config = dict(
    schedule='wsd',
    decay_shape='linear',
    batch_tokens=65536,
    max_seq_len=768,
)
MLP neurons of a small language model. Each row is named by its layer, matrix (up: input weights) and neuron, and shows model dimensions 64-159. Each number is 128 + 24 x the weight over its row's rms, rounded and kept within 0 to 255.
After each neuron's rows, "fires in" lists the words (lower case) most often at its 100 highest values on Wikipedia text that the model never trained on. A number after a token or word is its count.

L7.up495 [ 70 113 109 155  80 118 153 130 116 166 133 146 134 128 167 134 127 108 122  86 166 139 131 140 146 149 132 136  94 145 124 134 120 130 137 115 152 108 128 147 134 108  99 156  96 102 115 159 109 103 158 153 149 116 131  97 113 174 113 142  93 100 156 151  92 108  85  91  94  92 111 103 173 159 121 122 149 145 133 144 135  92 141 141 132 132 168 161  79 159 164 105 124 120  99  82]
fires in: "all" 28, "among" 13, "since" 12, "because" 8, "bibliography" 4, "much" 4

L3.up424 [136 112 104 123 154 104 118 117 118 142 115  57 175 154 117 154 123 179 114 102 131 142 124 142  93 140 109  87 129  97 143  82 100 104 131 112 156  90 144 206 118 153 133 106 157 122 118 145 137 147 128 134 160 121 140 110 113 113 147 122 113 110 123 128 130 140 110 122 148 165 120 143 121 128 131 121 148 163 118 168 113 100 126 136  78 110 131  78 119  84 113 134 124 113 108 103]
fires in: "second" 29, "successfully" 8, "of" 7, "success" 6, "successful" 4

L3.up686 [126 121 159 139 115 144 117 118  57 147 117 140 155 150 111 121 124 121 118 104  98  88 114 123 147 143 145 139 110 124 185 116 131 166 114 134 133  83 139 151 112  96 110 151  88 154 108 155 151 135 125 126 100 166 129  82 153  99 154 136  98 120 100 103 116 177 121 146 143 103  90 137 149 108 156  94 146 105 139 158 155 142 129 135  87 169 147 128 174 116 149 117  93 119 119 173]
fires in: "an" 22, "century" 10, "central" 8, "went" 7, "centre" 6, "center" 6

L6.up266 [ 97 101 170 130  88 138 121 100  98 104 149 163 122 107 133 111 153 139 174 160 146 164 152  97 140 100  87 123 120 107 115 152 115  92 110 149 142 107 111 161 184  84 134 122 154 122 118 130 118 130 173 112 148 110  99 165 105 129 127 177  77 137 124 163 125 113 137 107  96 130 166 109 123 134  84  96 125 167 163 144 105 141 130 118 128 135 107 150  81 111 144 153 138 137 145 145]
fires in: "democratic" 23, "minister" 15, "ministry" 7, "guitars" 5, "order" 4, "family" 4

L9.up44 [116 168 150  80  80 156 132  92 126  78 102 117 122 116 125 114 114 121 143 156 150 133 139 134 145 132 119 107 138 161  90 118 102 105 204 169 116 124 118 119 155 135 135 122 122 160 128 171 170 127 127 122 111 109 100 177 150 169 139 138 136  94 125 120 123 122 138 107 113 104 115 123 154  82  84 145 151 146 147 109  96 106 156 141 145 130 121 130 109 167 114 140  91 154 124 143]
fires in: "first" 34, "cup" 12, "candidate" 7, "club" 6, "these" 4, "city" 4

L2.up120 [124  92  91 136 138 122 173 121 153  88 167 118 119 147 176 143 144  86 120 133 133 111 147 146 145 143 124 146 112 122 147 128 101 123 128 190  98 127 132  91 111 113 123 119 112 108 132 131 143 160 106 116 125 149  96 143 114 130 138 137 101 103 153 135 102  89 108 117 121 147 132 116 126 136 132 145 155 125 113 145 114 145 157 135 121  93 122  94  98 142 141 139  78 120 150 160]
fires in: "education" 22, "succeeded" 7, "successfully" 6, "introduced" 6, "successful" 5, "success" 5

L3.up34 [121 129 104 139 174 128 117 127 149 129 138 147 174 134 134 126 121 153 108 123 163  98 142 150 102 127 116 131 110  81  83 105 120 116 179 148  97 113 112 128 159  99  90 128 160 140 103 143 142 126  98 136 112 127 109 159  96  91  93 111 110 102 138 149 123 144  94 170 129 105  72 132 127 177 150 114 113 143 155 146 153 159 149 135 186 138 130 122 111 153 148 153 126 144 146 158]
fires in: "season" 32, "would" 22, "m" 5, "will" 5

L3.up199 [126 180 125 111 122 120 116  63  67 147 125 118 124  98 102 139 132 106 128 140 121  64  99 149 152 117 111 136 163 163 112 137 136 133  62 129 100 108 144 178 101 158 134 130 122 123 138 109 105 148 167 124 130 142 120  69 154 166 159 141 116 111  93 148 112 182 138 115 125 114 109 154 114 132 146 105 113  87 122 128 117 127 116 142 123 128 153 158 113 120 109 163 133 131 133 141]
fires in: "july" 24, "april" 16, "february" 11, "ashton" 9, "as" 9, "jean" 5

L10.up98 [107 145 143  88 118 178 152 131  82 176  79 164 103 143 184  75 139 166  91 134 122 101 146  98  92 133 131 137 137 130 110  93 120 138 142 113 164 126 123 126 175 137 119 151 118 185 141 124 139  77 116 140 127 143 137 130 127 119 130 124 129 120 151 179 102 114 130 116 128 130  90 168 135 115 124 156 178 124 166  98 144 102 107 102 160 116 159 136 150 134 135 141 197 145 142  87]
fires in: "world" 18, "canadian" 9, "basketball" 8, "canada" 6, "azerbaijan" 5, "azerbaijani" 4

L4.up734 [130 138 114 147 147  96 114 153 157 179 151 143 120 128 122 170 122 120 129 170 125 146 173 110 141 118 100 116 191 136 117 114  76 138 103 118 124  94 108 156 116 111 112 156 186 145 137  89 107 137 137 136 131 125 157  83 145 116 134 130  92 126 119 158 160 145  96 102 112 145  98 149 108 106 117 137 122 110 111 128 130 103 124 178 113 142 124 160  99 148 136 157  81 149 113 124]
fires in: "december" 15, "information" 11, "defeat" 8, "defeated" 8, "debut" 8, "defeating" 6